python train.py --num_hidden_layers=14 --hidden_size=320 --num_attention_heads=5 --num_key_value_heads=5 --head_dim=64 --intermediate_size=1280 --vocab_size=16931 --hidden_act="swiglu" --norm="rmsnorm" --norm_place="pre" --norm_eps=1e-06 --positions="rope" --rope_theta=500000.0 --rope_fraction=1.0 --qk_norm=false --attn_scale=0.125 --bias="none" --tie_word_embeddings=false --parallel_block=false --init="normal" --init_std_qkv=0.0236 --init_std_o=0.0 --init_std_up=0.0236 --init_std_down=0.0 --optimizer="adam_variant" --learning_rate=0.000811 --lr_mult_qkv=0.5 --beta1=0.95 --beta2=0.95 --lr_head=0.00683 --max_grad_norm=1.0 --warmup_steps=256 --schedule="wsd" --decay_fraction=0.561 --decay_shape="linear" --final_lr_fraction=0.1 --batch_tokens=32768 --max_seq_len=512 --doc_mask=true --train_tokens=458300000 --max_steps=13987 --dataset="wikipedia_en"
MLP neurons of a small language model. Each row is named by its layer, matrix (down: output weights) and neuron, and shows model dimensions 176-303. Each number is 200 + 20 x the weight over its row's rms, rounded and kept within 0 to 999. A neuron's up and down rows have the sign that makes its largest values positive.
After each neuron's rows, "raises" lists the tokens whose logits its output raises most directly, leaving later layers aside.

L11.down287,147,187,201,215,163,220,194,203,200,206,194,191,185,194,203,174,175,193,179,238,177,236,191,232,191,191,205,176,198,195,209,199,135,203,219,178,192,189,214,211,199,210,207,200,193,172,190,194,211,220,204,217,207,209,217,200,193,198,216,212,194,211,192,222,200,147,202,223,181,208,165,232,184,167,186,189,213,185,186,194,164,172,228,182,202,197,219,201,217,183,204,174,226,200,198,224,207,245,190,201,229,206,205,211,200,198,202,203,204,244,224,202,197,194,199,179,150,221,172,226,177,172,178,165,190,228,216,178
raises: " another", " their", " its", " the", " them"

L2.down1146,180,176,224,178,191,211,209,204,178,221,202,198,203,188,180,192,245,214,216,161,197,184,207,217,228,232,196,211,203,218,204,230,215,203,190,188,226,171,185,206,185,184,176,195,202,226,210,206,214,200,236,210,191,182,204,190,183,188,178,219,204,192,195,204,217,218,200,193,211,202,215,159,222,202,172,243,176,207,196,183,213,196,220,199,186,189,203,182,202,195,199,204,209,205,202,181,223,218,178,216,189,173,226,164,202,213,199,230,217,230,207,173,221,225,192,191,229,193,189,221,204,220,255,212,224,172,182,214
raises: ",", " in", " of", " from", "."

L2.down564,222,205,169,223,207,191,184,229,186,219,195,203,200,198,199,171,224,186,218,185,201,216,176,213,182,204,234,200,183,192,201,234,218,194,233,203,186,177,197,209,190,215,227,207,187,221,208,201,211,199,206,171,175,172,234,197,213,196,167,212,185,166,188,195,204,207,178,203,176,208,196,203,216,201,201,192,160,213,204,202,177,219,189,249,200,223,209,194,233,158,189,215,240,226,191,190,226,205,152,193,213,229,210,212,180,181,198,204,194,199,204,149,215,216,236,221,189,173,213,190,208,201,204,236,215,191,193,205
raises: " and", ",", " of", " in", "."

L10.down222,202,195,226,201,201,195,232,182,182,202,186,175,163,198,172,173,235,231,199,221,169,171,218,231,204,213,191,215,181,224,188,228,195,199,278,184,192,193,203,178,227,199,220,197,227,239,213,209,207,232,221,214,192,172,213,224,187,220,223,210,196,235,223,207,213,209,192,202,227,169,193,168,200,202,217,218,174,189,205,200,214,216,164,169,202,204,205,188,199,203,191,241,218,215,208,164,206,218,193,198,167,200,181,200,200,211,205,209,192,196,201,200,209,202,209,162,215,197,211,219,218,206,152,201,202,185,222,167
raises: ",", "-", " and", " ", " in"

L4.down478,182,206,186,205,217,218,212,234,203,252,196,204,185,204,197,182,196,191,222,203,194,219,222,194,220,225,196,222,218,178,205,201,203,209,240,229,216,193,175,206,184,196,199,211,198,181,202,215,243,206,162,207,208,180,231,239,205,189,224,185,165,171,208,219,191,192,203,181,209,240,216,201,220,199,179,220,213,209,214,216,218,203,181,204,247,235,220,189,229,193,196,229,200,202,223,230,165,220,174,224,181,228,211,222,210,196,201,164,209,205,244,163,206,217,165,195,200,216,178,235,222,206,164,212,175,175,206,186
raises: "ed", "ing", "se", "ured", "uss"

L11.down191,215,210,188,195,209,201,223,180,199,174,168,226,210,197,177,224,221,204,198,198,205,218,194,182,190,200,196,188,209,205,194,185,190,217,216,202,201,213,177,172,187,188,211,213,191,228,188,178,224,229,176,164,249,191,185,207,193,196,199,222,194,185,207,188,239,209,186,160,233,175,168,198,216,244,172,214,211,191,184,190,225,195,173,188,225,186,175,213,203,196,203,228,232,166,205,206,179,202,221,212,196,159,198,184,180,190,192,187,209,180,204,188,198,203,143,182,203,195,212,230,216,176,205,206,250,214,213,185
raises: "(s", ":", " Bureau", "s", " :"

L2.down206,209,204,201,178,188,215,205,188,190,197,216,210,235,181,189,204,226,167,217,210,187,185,218,189,247,207,219,221,177,189,217,193,196,188,211,219,212,177,192,195,187,195,197,213,192,195,236,189,206,215,186,181,194,187,212,173,213,215,196,212,215,232,206,175,202,203,214,196,208,193,188,191,187,210,195,189,201,210,218,213,222,222,181,221,188,220,222,216,207,180,204,212,238,216,198,196,212,234,228,219,175,216,249,169,166,198,192,211,198,215,229,175,185,229,215,202,195,198,200,200,201,246,231,210,230,159,195,180
raises: ",", " and", " (", " in", "'s"

L2.down586,190,203,202,206,184,188,208,188,230,216,206,199,210,193,209,207,233,199,215,236,213,186,202,194,222,198,215,177,181,240,191,193,191,178,209,177,206,168,222,235,207,176,202,209,203,211,229,214,206,214,221,187,203,184,245,209,221,212,147,195,168,182,183,212,204,204,198,188,193,190,180,163,184,182,181,198,195,214,182,226,198,214,181,206,206,215,248,223,203,205,216,182,221,206,177,190,186,215,183,210,181,240,227,190,205,220,158,239,216,221,201,200,216,211,225,191,234,160,209,191,176,246,145,230,209,225,204,212
raises: " (", ",", " by", " in", ":"

L2.down299,213,193,228,210,169,205,193,188,182,194,211,194,238,206,219,176,225,182,181,204,210,214,179,209,218,217,202,207,185,209,223,206,230,158,204,207,198,162,220,195,179,199,248,194,198,177,210,215,197,240,200,208,200,203,215,191,210,216,190,181,188,175,179,224,208,222,222,183,201,184,181,175,185,213,188,200,215,188,193,181,203,234,182,213,184,186,243,222,190,185,184,202,245,193,173,227,190,221,171,194,184,188,245,170,175,208,199,210,199,226,229,194,192,227,178,176,214,181,180,191,225,222,240,222,208,185,199,198
raises: ",", "\n", ";", " and", " ("

L11.down810,194,193,176,225,189,225,204,221,175,177,203,198,215,177,226,185,182,217,177,161,193,206,235,204,183,217,187,197,186,226,176,186,191,221,195,204,232,140,257,219,198,216,210,189,186,186,172,196,180,178,209,188,200,182,164,198,190,176,164,195,200,218,191,194,190,201,212,223,196,211,180,228,188,211,163,194,177,210,220,215,221,195,186,212,208,218,172,215,228,208,200,196,183,209,178,251,216,175,247,207,199,189,197,189,210,196,210,185,202,191,181,218,224,233,196,226,187,187,238,226,196,209,196,192,198,167,179,183
raises: "gen", "no", "ges", "gin", "gers"

L11.down1038,203,168,174,187,209,206,182,176,196,185,189,216,224,201,193,193,203,187,211,213,217,162,188,262,209,239,198,192,210,208,214,198,135,243,218,186,222,164,240,190,209,202,215,198,182,210,171,194,195,196,199,197,190,184,230,196,221,209,218,202,176,186,211,210,203,180,174,200,189,198,216,203,213,205,225,215,182,167,180,181,169,205,198,244,238,178,185,245,203,196,215,207,203,183,187,196,183,192,228,174,224,216,194,206,192,204,172,192,196,207,202,184,179,190,199,186,198,230,225,241,187,235,205,219,212,176,194,203
raises: " April", " February", " November", " September", " October"

L11.down898,154,164,214,196,171,221,200,183,162,227,226,192,189,219,199,195,208,214,215,240,185,215,203,243,218,215,193,176,220,202,211,205,192,206,224,191,228,190,221,207,196,182,196,203,197,203,216,174,207,194,224,210,201,218,212,182,197,202,190,214,198,222,196,223,217,169,180,210,181,221,189,204,208,182,215,220,202,165,200,224,179,163,177,175,175,189,202,194,207,186,192,184,201,214,191,205,205,222,176,211,216,191,201,188,174,200,207,193,169,203,209,193,221,190,223,194,188,192,183,196,189,191,186,187,187,240,207,203
raises: " the", " it", " its", " their", " his"

L11.down634,229,189,214,189,204,187,252,191,204,219,181,212,204,214,198,216,180,197,174,146,203,238,210,204,191,214,218,187,207,180,182,213,179,180,217,196,223,192,224,214,214,226,174,191,167,176,162,186,181,187,189,181,227,189,203,230,195,190,198,172,198,180,224,159,230,229,217,168,182,207,196,212,162,214,206,197,196,165,177,186,236,194,205,165,169,199,226,190,184,231,185,189,199,197,174,162,239,213,190,149,173,174,172,169,216,169,186,213,192,240,236,194,182,201,191,200,171,193,174,190,229,192,197,211,199,190,197,195
raises: "’s", "'s", " of", " who", "uk"

L11.down658,187,132,213,166,236,181,212,220,184,218,205,205,163,155,211,179,212,158,210,182,196,210,163,226,193,209,231,204,224,197,225,184,164,185,151,176,211,194,207,220,191,180,199,209,230,214,211,198,199,205,223,180,229,203,208,207,169,232,199,214,202,207,207,220,206,160,215,172,209,187,228,178,191,207,190,212,195,189,204,190,173,233,168,194,220,191,147,203,183,176,172,203,231,176,183,200,233,206,243,197,172,167,192,193,171,229,167,190,212,212,218,201,184,231,189,202,211,186,213,168,200,208,192,209,198,220,194,191
raises: "\n\n", ".\n\n", " =\n\n", ".", "\n"

L11.down353,194,178,190,186,202,195,206,187,242,219,207,244,219,192,187,193,203,179,202,185,169,190,213,217,174,223,182,205,178,185,191,205,189,208,227,219,212,203,184,185,211,174,182,210,170,188,165,176,216,231,209,177,198,178,213,203,221,217,204,190,216,191,222,189,184,208,226,209,158,181,207,250,230,200,218,198,215,210,204,181,228,219,215,215,195,209,197,187,197,228,208,201,212,218,193,213,195,205,188,169,210,225,197,176,187,178,183,241,228,176,225,187,209,210,188,179,206,167,220,202,187,187,179,186,190,155,189,187
raises: "hip", "amy", "h", "hu", "ho"

L4.down257,168,208,201,180,199,190,207,203,218,168,201,192,185,216,189,203,208,205,184,184,208,225,187,190,194,200,184,215,172,211,201,174,193,193,267,179,255,219,186,182,202,207,204,194,199,201,228,191,160,200,184,208,194,203,207,191,215,195,201,190,215,224,206,201,206,208,204,186,235,179,183,190,222,202,199,210,159,219,180,221,218,197,220,203,191,233,214,211,204,220,190,199,170,213,166,199,214,184,171,205,222,207,179,202,210,218,211,229,188,243,202,200,179,190,213,200,186,185,182,212,178,212,218,197,199,200,222,207
raises: "IA", "MS", "SA", "O", "MA"

L11.down1279,184,197,195,205,161,213,168,218,197,192,215,199,201,193,200,198,215,209,179,207,187,205,198,225,198,195,212,206,225,227,199,200,172,170,177,220,228,180,191,195,198,198,189,215,158,221,217,235,175,219,208,198,240,237,185,201,201,203,206,178,171,221,208,208,214,214,192,200,203,199,193,205,217,179,198,206,217,185,212,186,187,194,232,203,177,176,200,204,178,223,206,214,190,203,195,166,212,182,172,192,203,213,230,167,210,169,216,217,207,249,192,199,229,184,183,249,196,216,201,189,191,199,181,203,181,163,197,169
raises: "'", "’", "'A", "land", "',"

L11.down1117,211,211,210,198,194,198,214,213,210,176,210,224,194,176,218,230,207,199,188,192,224,193,184,221,180,218,223,205,190,213,169,191,204,198,267,233,201,134,178,189,187,214,178,198,201,205,200,195,217,202,211,175,197,176,189,194,178,166,197,220,253,198,225,201,185,182,235,221,207,196,204,196,212,232,213,188,185,188,186,234,182,233,209,228,187,218,199,189,194,182,222,208,182,200,218,205,172,196,202,172,150,199,155,178,167,196,196,204,232,158,193,201,210,217,198,234,166,205,182,219,205,207,236,230,211,184,168,209
raises: " days", " hours", " weeks", " minutes", " months"

L11.down145,221,200,213,167,189,196,179,170,220,195,161,187,171,172,205,192,206,223,195,181,180,210,168,206,185,219,186,214,212,205,196,194,193,215,182,243,199,189,182,200,212,171,204,181,201,208,191,217,211,205,237,197,172,195,199,246,209,166,184,212,214,204,194,198,196,177,196,180,200,247,200,231,198,234,192,210,213,194,179,223,173,204,205,225,218,238,205,192,211,206,202,196,186,218,183,197,208,165,243,206,198,184,203,224,219,223,199,191,207,192,224,231,198,208,193,187,191,239,216,209,195,209,186,215,250,185,177,194
raises: " century", " time", " hours", "ix", " weeks"

L2.down1277,208,197,197,215,178,174,207,219,168,218,173,195,206,180,217,177,243,202,182,199,202,211,183,209,213,223,211,194,173,209,182,231,209,204,223,173,185,192,206,204,181,182,202,212,185,205,210,207,203,206,206,187,181,189,240,204,203,214,192,220,173,203,213,206,204,189,218,157,232,228,204,170,202,208,186,188,171,195,221,192,219,215,170,223,195,231,207,211,201,195,191,200,216,209,172,237,200,210,205,219,210,191,187,202,189,196,212,213,234,209,198,190,198,211,214,193,188,186,204,205,218,242,206,226,207,155,186,176
raises: " of", ":", ",", " (", " in"

L2.down17,172,203,227,202,236,177,179,157,218,217,218,212,208,181,204,150,225,195,219,204,198,219,212,200,202,197,208,216,174,191,197,224,236,172,211,168,210,216,229,221,190,177,193,226,216,229,210,229,194,190,207,195,207,235,221,217,200,233,169,199,161,185,205,194,202,193,197,163,216,203,215,183,212,199,183,194,189,179,195,193,204,204,195,168,176,215,220,175,206,198,189,170,197,229,192,211,213,199,179,209,176,198,199,213,175,200,187,202,203,208,143,189,223,184,187,193,165,172,224,229,171,207,224,210,215,229,187,164
raises: ".", ",", " in", "\n", ":"

L2.down145,185,204,192,210,201,214,183,210,196,205,176,216,236,213,245,176,214,200,205,208,203,224,231,209,204,227,187,199,204,182,205,202,182,238,218,173,202,203,183,201,186,211,176,208,190,241,230,186,177,190,209,211,186,199,196,190,229,178,245,214,220,195,232,210,177,175,185,202,156,222,197,151,162,203,197,213,183,212,168,208,203,200,228,192,207,197,198,211,213,181,203,183,201,217,222,230,211,179,208,219,212,202,208,209,194,226,177,186,227,188,202,216,203,202,164,203,209,215,184,190,186,212,279,189,184,156,190,186
raises: "essed", "umed", "erve", "ess", "ents"

L8.down555,213,227,177,213,204,230,176,182,210,195,235,168,217,191,159,221,203,193,206,187,200,179,190,197,172,169,194,213,230,233,220,188,214,223,215,168,248,181,180,187,232,195,223,198,200,209,181,235,186,195,201,223,204,222,191,205,205,205,205,234,227,236,223,206,184,142,210,220,196,183,215,182,204,190,208,191,183,196,186,184,178,229,182,192,176,221,184,185,227,176,221,185,211,198,283,191,221,178,181,195,207,174,205,189,223,244,194,197,211,207,222,209,202,176,208,195,196,241,237,185,189,207,179,174,211,204,197,186
raises: ".", ".:", ".;", ".,", ".I"

L2.down191,177,173,238,191,208,176,206,176,212,204,202,203,196,201,207,184,252,207,229,206,196,183,164,192,203,189,199,198,182,197,211,231,215,169,188,196,189,175,221,210,199,180,187,218,202,205,195,211,204,210,205,198,195,206,207,194,206,230,136,212,177,185,177,194,214,183,181,129,227,194,201,200,234,206,183,167,195,183,187,185,194,216,179,191,200,199,203,202,182,180,200,174,225,190,201,174,242,193,176,199,145,217,232,187,159,223,189,217,201,207,209,184,211,166,225,196,187,145,198,223,212,192,182,219,221,224,207,195
raises: " (", ",", ":", " and", "'s"

L10.down741,183,222,195,164,221,204,229,202,230,221,220,200,210,173,228,225,172,222,175,176,185,223,203,236,198,203,228,191,160,164,181,162,173,202,213,208,178,203,232,208,199,197,189,225,201,206,186,194,208,216,195,173,201,223,186,197,193,189,179,189,189,204,193,197,183,173,191,175,191,200,152,208,249,175,190,170,230,207,218,159,207,212,205,184,170,169,203,174,207,208,214,203,196,201,142,168,196,183,186,227,185,207,220,203,200,210,234,184,228,196,175,201,199,198,186,212,172,208,166,190,186,216,205,187,216,183,215,202
raises: "ify", "ifying", "ified", "ines", "rated"

L11.down290,209,196,228,207,186,188,199,178,195,210,198,188,197,204,190,205,201,223,220,201,170,212,198,216,181,187,176,221,206,179,176,180,214,234,285,206,232,182,196,202,200,217,205,161,196,219,161,189,210,189,219,200,216,187,186,213,204,223,191,211,212,202,196,233,167,192,206,212,197,200,192,181,193,200,212,189,228,186,168,199,182,180,211,172,189,208,175,216,215,190,197,198,264,187,226,208,199,229,201,197,211,192,208,187,197,209,218,242,203,200,203,205,219,163,168,189,210,174,213,227,195,213,249,187,156,151,204,220
raises: "hem", "n", "bl", "nia", "er"

L4.down18,188,227,185,195,196,199,196,234,188,209,208,220,193,199,198,196,212,182,191,179,200,213,206,208,215,220,185,216,211,212,186,193,207,171,241,177,207,192,211,177,219,207,205,223,190,162,193,175,195,164,201,225,163,232,231,190,201,155,200,190,200,223,220,209,202,219,189,229,166,228,164,189,207,206,193,160,181,153,209,164,202,200,167,190,193,208,204,188,186,182,216,211,219,181,201,239,191,174,165,219,210,220,187,190,192,189,208,191,193,195,203,155,212,227,182,207,182,228,166,221,203,219,212,220,195,167,199,200
raises: "essed", "ess", "ful", " sense", " their"

L10.down477,205,213,215,205,222,203,190,204,227,174,182,205,206,209,209,208,194,204,202,159,200,207,213,184,208,202,212,192,206,204,222,210,227,166,232,244,179,182,177,216,219,214,184,226,207,203,195,208,148,194,213,219,188,171,186,175,195,190,213,213,216,211,198,179,239,217,184,177,220,202,231,200,179,213,205,188,213,181,190,169,161,242,161,152,254,194,207,193,170,227,233,207,206,207,221,213,209,206,184,165,197,184,178,196,230,184,186,202,166,208,226,213,224,211,215,169,196,193,207,215,202,232,196,171,210,186,214,182
raises: " is", " was", " has", " consists", " continues"

L11.down1036,148,191,193,201,182,202,189,187,191,236,207,217,218,196,194,198,166,193,218,233,172,237,214,227,204,223,216,183,225,187,205,225,165,213,211,197,202,177,201,181,211,174,195,204,249,203,213,176,228,211,216,209,203,197,216,178,203,184,186,202,197,191,208,213,183,162,172,235,190,189,197,215,176,194,231,195,184,219,178,191,178,176,216,198,202,179,216,185,226,196,219,171,196,225,163,207,178,195,183,210,228,212,195,197,199,208,187,211,179,216,232,175,230,194,199,161,203,222,161,197,177,221,183,183,181,202,198,216
raises: " the", " another", " their", " its", " his"

L11.down124,177,215,210,217,202,192,185,214,217,197,171,193,198,177,215,208,193,210,212,174,186,210,224,155,195,199,202,174,219,183,218,212,221,185,249,225,191,203,189,194,217,238,194,219,223,205,181,193,177,223,216,214,223,196,193,197,193,187,183,202,229,214,204,204,229,183,242,208,179,189,213,208,175,203,164,173,192,189,166,204,193,226,192,135,181,165,209,213,221,214,214,192,161,172,189,199,198,241,200,221,225,175,185,198,220,165,188,196,175,233,244,192,224,207,221,197,213,202,188,165,202,211,172,196,214,181,221,209
raises: " has", " was", " survived", " remained", " became"

L2.down391,198,183,233,222,196,173,210,228,168,208,205,197,217,197,197,209,257,211,206,239,184,187,197,233,206,207,197,205,207,221,181,226,186,201,200,187,200,181,172,208,187,171,195,209,186,233,250,195,193,194,220,201,209,171,200,236,211,230,197,228,179,196,217,179,179,170,229,163,199,221,191,217,208,226,189,217,199,193,221,202,224,193,177,217,189,217,211,170,208,205,211,180,216,207,209,201,198,184,200,182,198,178,227,202,162,198,165,212,205,194,197,191,208,234,181,214,203,179,189,232,211,225,231,201,204,176,202,171
raises: ",", "s", ";", " and", ":"

L11.down99,185,215,180,182,208,186,190,184,200,189,182,208,208,191,209,220,179,228,214,173,198,198,162,210,190,208,223,209,192,185,155,187,206,214,212,222,227,209,194,186,216,199,202,191,232,196,194,183,171,224,205,184,209,176,186,218,199,219,201,201,235,180,232,203,212,216,202,213,253,214,205,201,259,188,193,193,209,234,197,182,227,210,199,228,217,193,176,201,163,165,197,183,185,236,181,201,197,210,190,200,208,199,192,201,173,216,203,209,201,187,193,184,216,207,177,218,222,246,235,178,208,174,199,180,208,196,165,220
raises: " seven", " eight", " enough", " least", " nine"

L2.down1192,178,199,216,227,175,184,183,223,182,205,200,208,204,212,220,181,230,213,216,203,187,202,188,228,235,212,199,204,171,207,208,215,205,200,227,199,206,178,175,184,157,177,224,195,219,207,233,214,202,198,206,179,192,187,204,202,211,239,151,216,230,201,180,207,217,236,212,196,221,188,239,196,229,212,188,196,158,180,210,179,172,225,196,229,199,240,218,184,203,181,197,197,210,155,193,201,203,188,195,170,191,222,214,186,194,206,205,226,209,206,189,193,159,178,231,205,172,129,215,188,181,220,227,239,229,189,189,209
raises: ",", ".", " (", " and", "'s"

L11.down820,184,184,193,183,194,216,191,184,166,204,167,225,240,219,200,193,188,207,194,183,196,213,190,187,203,189,236,210,225,225,167,203,207,205,225,237,204,207,189,194,198,213,183,223,181,208,169,155,226,218,238,183,173,158,215,170,192,211,225,191,203,184,183,184,199,203,202,168,213,197,217,212,169,174,234,163,203,197,195,204,186,238,216,207,193,216,194,264,181,239,172,182,190,209,201,189,213,178,229,213,204,214,196,189,205,209,218,162,190,217,193,202,219,201,203,160,230,185,186,196,228,166,207,178,164,184,200,213
raises: "g", "go", "gar", "hu", "h"

L11.down13,215,245,204,178,174,184,188,223,201,236,203,168,204,192,211,208,173,216,226,210,189,202,187,179,174,196,212,203,198,196,188,213,184,204,216,215,242,178,198,208,179,173,201,190,204,204,184,218,204,244,198,189,188,189,181,193,182,207,225,200,207,158,185,220,197,172,192,197,178,189,166,193,221,181,202,185,194,188,233,195,216,186,190,191,197,196,174,213,202,206,185,214,203,214,200,170,227,222,183,162,212,189,228,184,207,196,195,203,180,234,237,221,180,220,209,149,208,212,197,255,202,164,229,171,194,204,183,194
raises: "chi", "cha", "ch", "gu", "ja"

L2.down577,176,208,215,219,220,156,195,168,214,205,173,191,197,199,216,181,251,211,216,203,174,224,228,193,190,207,213,202,179,198,185,238,223,175,233,177,198,185,199,220,183,174,213,208,209,216,230,214,193,185,208,175,187,201,234,232,206,220,174,210,167,209,196,204,222,203,208,160,235,216,219,194,218,195,171,172,169,200,175,183,207,206,191,215,193,216,226,212,206,197,200,189,236,198,171,187,218,197,180,207,185,222,223,208,189,217,180,218,216,202,207,189,198,200,218,192,163,139,189,219,173,223,212,240,204,226,201,178
raises: ":", " of", ",", ".", " ("

L2.down331,157,204,202,238,216,181,195,209,189,209,193,194,215,226,207,197,227,191,196,189,211,223,213,235,208,213,208,210,199,205,199,230,213,215,266,189,222,196,183,212,208,212,202,193,200,235,218,195,180,202,206,190,201,198,222,227,203,205,162,196,213,189,184,229,215,205,207,199,213,209,207,211,212,175,191,193,176,203,206,193,230,221,194,252,227,217,224,209,203,211,215,182,200,200,201,190,202,186,181,198,202,209,205,179,202,218,201,222,225,217,188,201,199,194,211,160,181,176,180,189,213,215,263,213,233,206,204,187
raises: ".", " of", "\n", ":", ";"

L11.down223,174,193,192,210,209,185,197,227,191,187,190,172,165,199,215,228,224,208,188,196,210,201,203,192,210,182,219,172,200,197,216,211,226,218,168,173,177,197,190,173,193,221,192,195,203,207,235,198,212,218,212,210,212,226,182,200,181,186,204,233,227,197,204,200,206,238,181,204,215,170,191,218,211,162,182,153,190,196,199,228,170,194,217,196,148,221,156,203,193,217,196,223,183,177,201,190,191,187,187,180,200,214,214,198,242,184,207,180,213,155,203,210,188,194,206,179,178,185,218,187,203,213,175,198,179,208,183,214
raises: "|---|---|---|---|---|---|---|\n", "|---|---|---|---|---|---|---|---|\n", "|---|---|---|---|---|---|---|---|---|---|\n", "|---|---|---|---|---|---|\n", " age"

L2.down850,232,188,184,179,202,208,188,187,213,181,199,210,221,169,196,220,194,218,209,184,207,197,185,181,186,209,181,259,188,203,223,218,172,174,235,212,202,175,212,189,216,195,228,201,214,191,176,227,221,207,203,186,225,184,222,180,238,229,197,205,226,218,183,209,190,206,217,184,217,208,191,193,200,198,220,216,192,211,232,223,198,196,199,238,257,192,186,209,208,202,184,182,219,192,175,182,230,194,178,214,184,209,219,185,189,227,190,198,199,202,206,184,184,198,191,169,211,160,210,209,207,179,185,212,240,194,212,206
raises: ")\n", "\n\n", "\n", ")\n\n", ");"

L4.down846,175,194,199,229,199,224,196,197,192,180,201,206,200,204,207,202,199,200,192,200,174,214,194,195,218,189,203,208,176,240,204,220,193,236,309,203,174,212,202,195,227,215,205,191,197,187,196,189,201,208,192,183,210,196,195,182,203,187,185,195,194,198,190,170,203,179,203,208,242,182,188,200,196,207,174,218,194,214,208,192,206,192,208,176,200,180,211,211,209,207,209,199,173,191,201,196,166,213,219,169,207,211,218,214,188,195,201,217,213,191,215,203,207,229,200,194,206,167,211,228,190,202,72,177,212,212,180,204
raises: "===", "The", "In", "-", "There"

L11.down112,211,218,185,190,177,187,189,176,212,215,222,206,193,167,206,211,199,186,214,213,207,189,184,195,206,211,170,183,217,206,214,178,182,165,244,193,195,204,173,250,190,186,210,207,234,183,217,195,175,200,190,168,178,214,189,223,191,180,193,192,187,220,192,233,155,192,190,221,191,174,200,226,223,223,194,231,235,201,196,197,206,175,194,169,211,196,186,197,223,212,184,181,204,178,168,180,189,191,211,177,184,203,248,175,198,245,173,191,214,206,187,207,192,205,192,216,190,181,208,204,173,178,180,181,179,175,196,171
raises: "ities", "ity", "th", "st", "met"

L8.down157,200,183,209,202,204,181,170,232,216,241,194,226,151,207,192,165,209,234,226,198,197,200,247,195,214,210,186,186,200,191,173,219,214,187,203,174,179,203,130,197,226,174,236,193,220,197,214,164,239,184,243,209,194,203,233,235,209,196,182,197,219,197,221,204,162,169,220,219,192,198,225,182,222,206,198,204,221,205,184,210,203,238,217,193,201,205,194,205,197,228,215,210,193,214,213,204,157,206,207,214,221,222,185,223,193,178,158,224,184,221,204,200,225,213,184,225,175,235,166,182,199,219,223,202,208,228,210,230
raises: "ed", "ately", "ody", "play", "ored"

L8.down211,166,201,230,239,182,222,197,190,172,210,186,200,241,203,196,214,191,206,195,204,195,214,183,223,215,162,211,220,177,176,150,212,162,237,194,206,234,212,168,176,182,195,208,202,181,169,171,221,267,209,212,197,164,195,184,193,194,193,205,174,221,201,213,230,229,216,222,196,196,194,229,196,214,221,160,179,212,210,201,191,199,188,208,169,211,201,209,184,196,195,210,188,229,189,217,222,191,207,222,202,239,216,190,219,191,181,186,181,187,173,194,193,181,181,224,227,167,245,185,217,177,237,197,219,249,188,164,211
raises: "led", "ler", "y", "ically", "ed"

L11.down286,172,184,175,197,218,226,191,173,157,211,192,217,198,233,201,212,181,225,170,193,185,202,168,209,196,181,199,207,192,200,193,193,222,193,220,206,169,207,206,200,199,205,186,217,184,212,173,215,237,210,218,204,196,193,174,234,207,180,197,202,225,251,201,196,172,196,185,204,167,211,200,242,188,199,236,238,205,210,218,226,245,233,201,224,221,194,185,214,191,191,183,187,192,202,217,230,207,208,224,202,193,196,189,209,184,172,245,232,170,192,189,179,189,178,217,191,192,167,240,189,211,189,242,208,196,151,185,231
raises: "ho", "load", "h", "ped", "her"

L2.down753,249,184,218,202,169,219,217,228,190,215,203,191,229,189,218,216,227,211,219,212,207,167,182,219,209,205,201,178,185,204,197,214,192,186,223,212,198,207,171,231,158,167,223,227,185,210,226,191,188,186,204,195,213,175,215,201,232,198,233,213,169,215,211,241,175,202,195,195,220,204,185,155,185,217,198,212,186,175,191,209,219,230,174,167,159,210,213,217,246,176,196,237,235,207,168,235,213,230,174,233,202,199,240,190,184,193,208,213,198,201,212,172,178,215,220,222,193,202,188,187,217,252,212,226,220,175,176,198
raises: ",", " and", "c", ":", " in"

L8.down808,190,176,205,201,157,186,176,192,183,221,181,233,215,201,183,216,181,241,186,209,181,232,223,219,239,205,211,182,213,203,229,201,183,195,243,193,185,187,231,187,216,190,212,182,210,205,163,170,195,191,203,201,180,216,204,187,195,206,199,242,187,176,182,224,206,180,171,198,214,214,204,203,208,211,204,205,209,190,195,178,172,182,225,159,180,163,197,207,203,210,215,185,197,206,192,216,213,203,175,190,224,183,195,221,221,236,219,215,205,206,264,201,169,202,205,191,225,219,200,181,175,221,181,162,205,209,216,204
raises: " their", " another", " him", " his", " them"

L2.down687,179,222,220,247,184,184,190,206,186,208,186,216,189,211,203,188,201,210,187,187,207,227,202,180,181,195,204,195,217,209,188,197,206,221,236,176,179,206,234,202,198,225,198,197,198,192,233,212,215,195,189,179,197,220,188,201,187,199,187,191,169,183,184,166,206,161,182,202,283,171,187,185,221,174,171,225,208,209,197,174,181,201,206,165,194,198,179,196,221,222,190,209,167,187,188,194,186,199,207,194,180,183,187,210,211,219,213,185,217,199,189,194,206,205,187,175,197,177,227,220,196,225,57,172,190,188,163,189
raises: "The", "In", "This", "On", "When"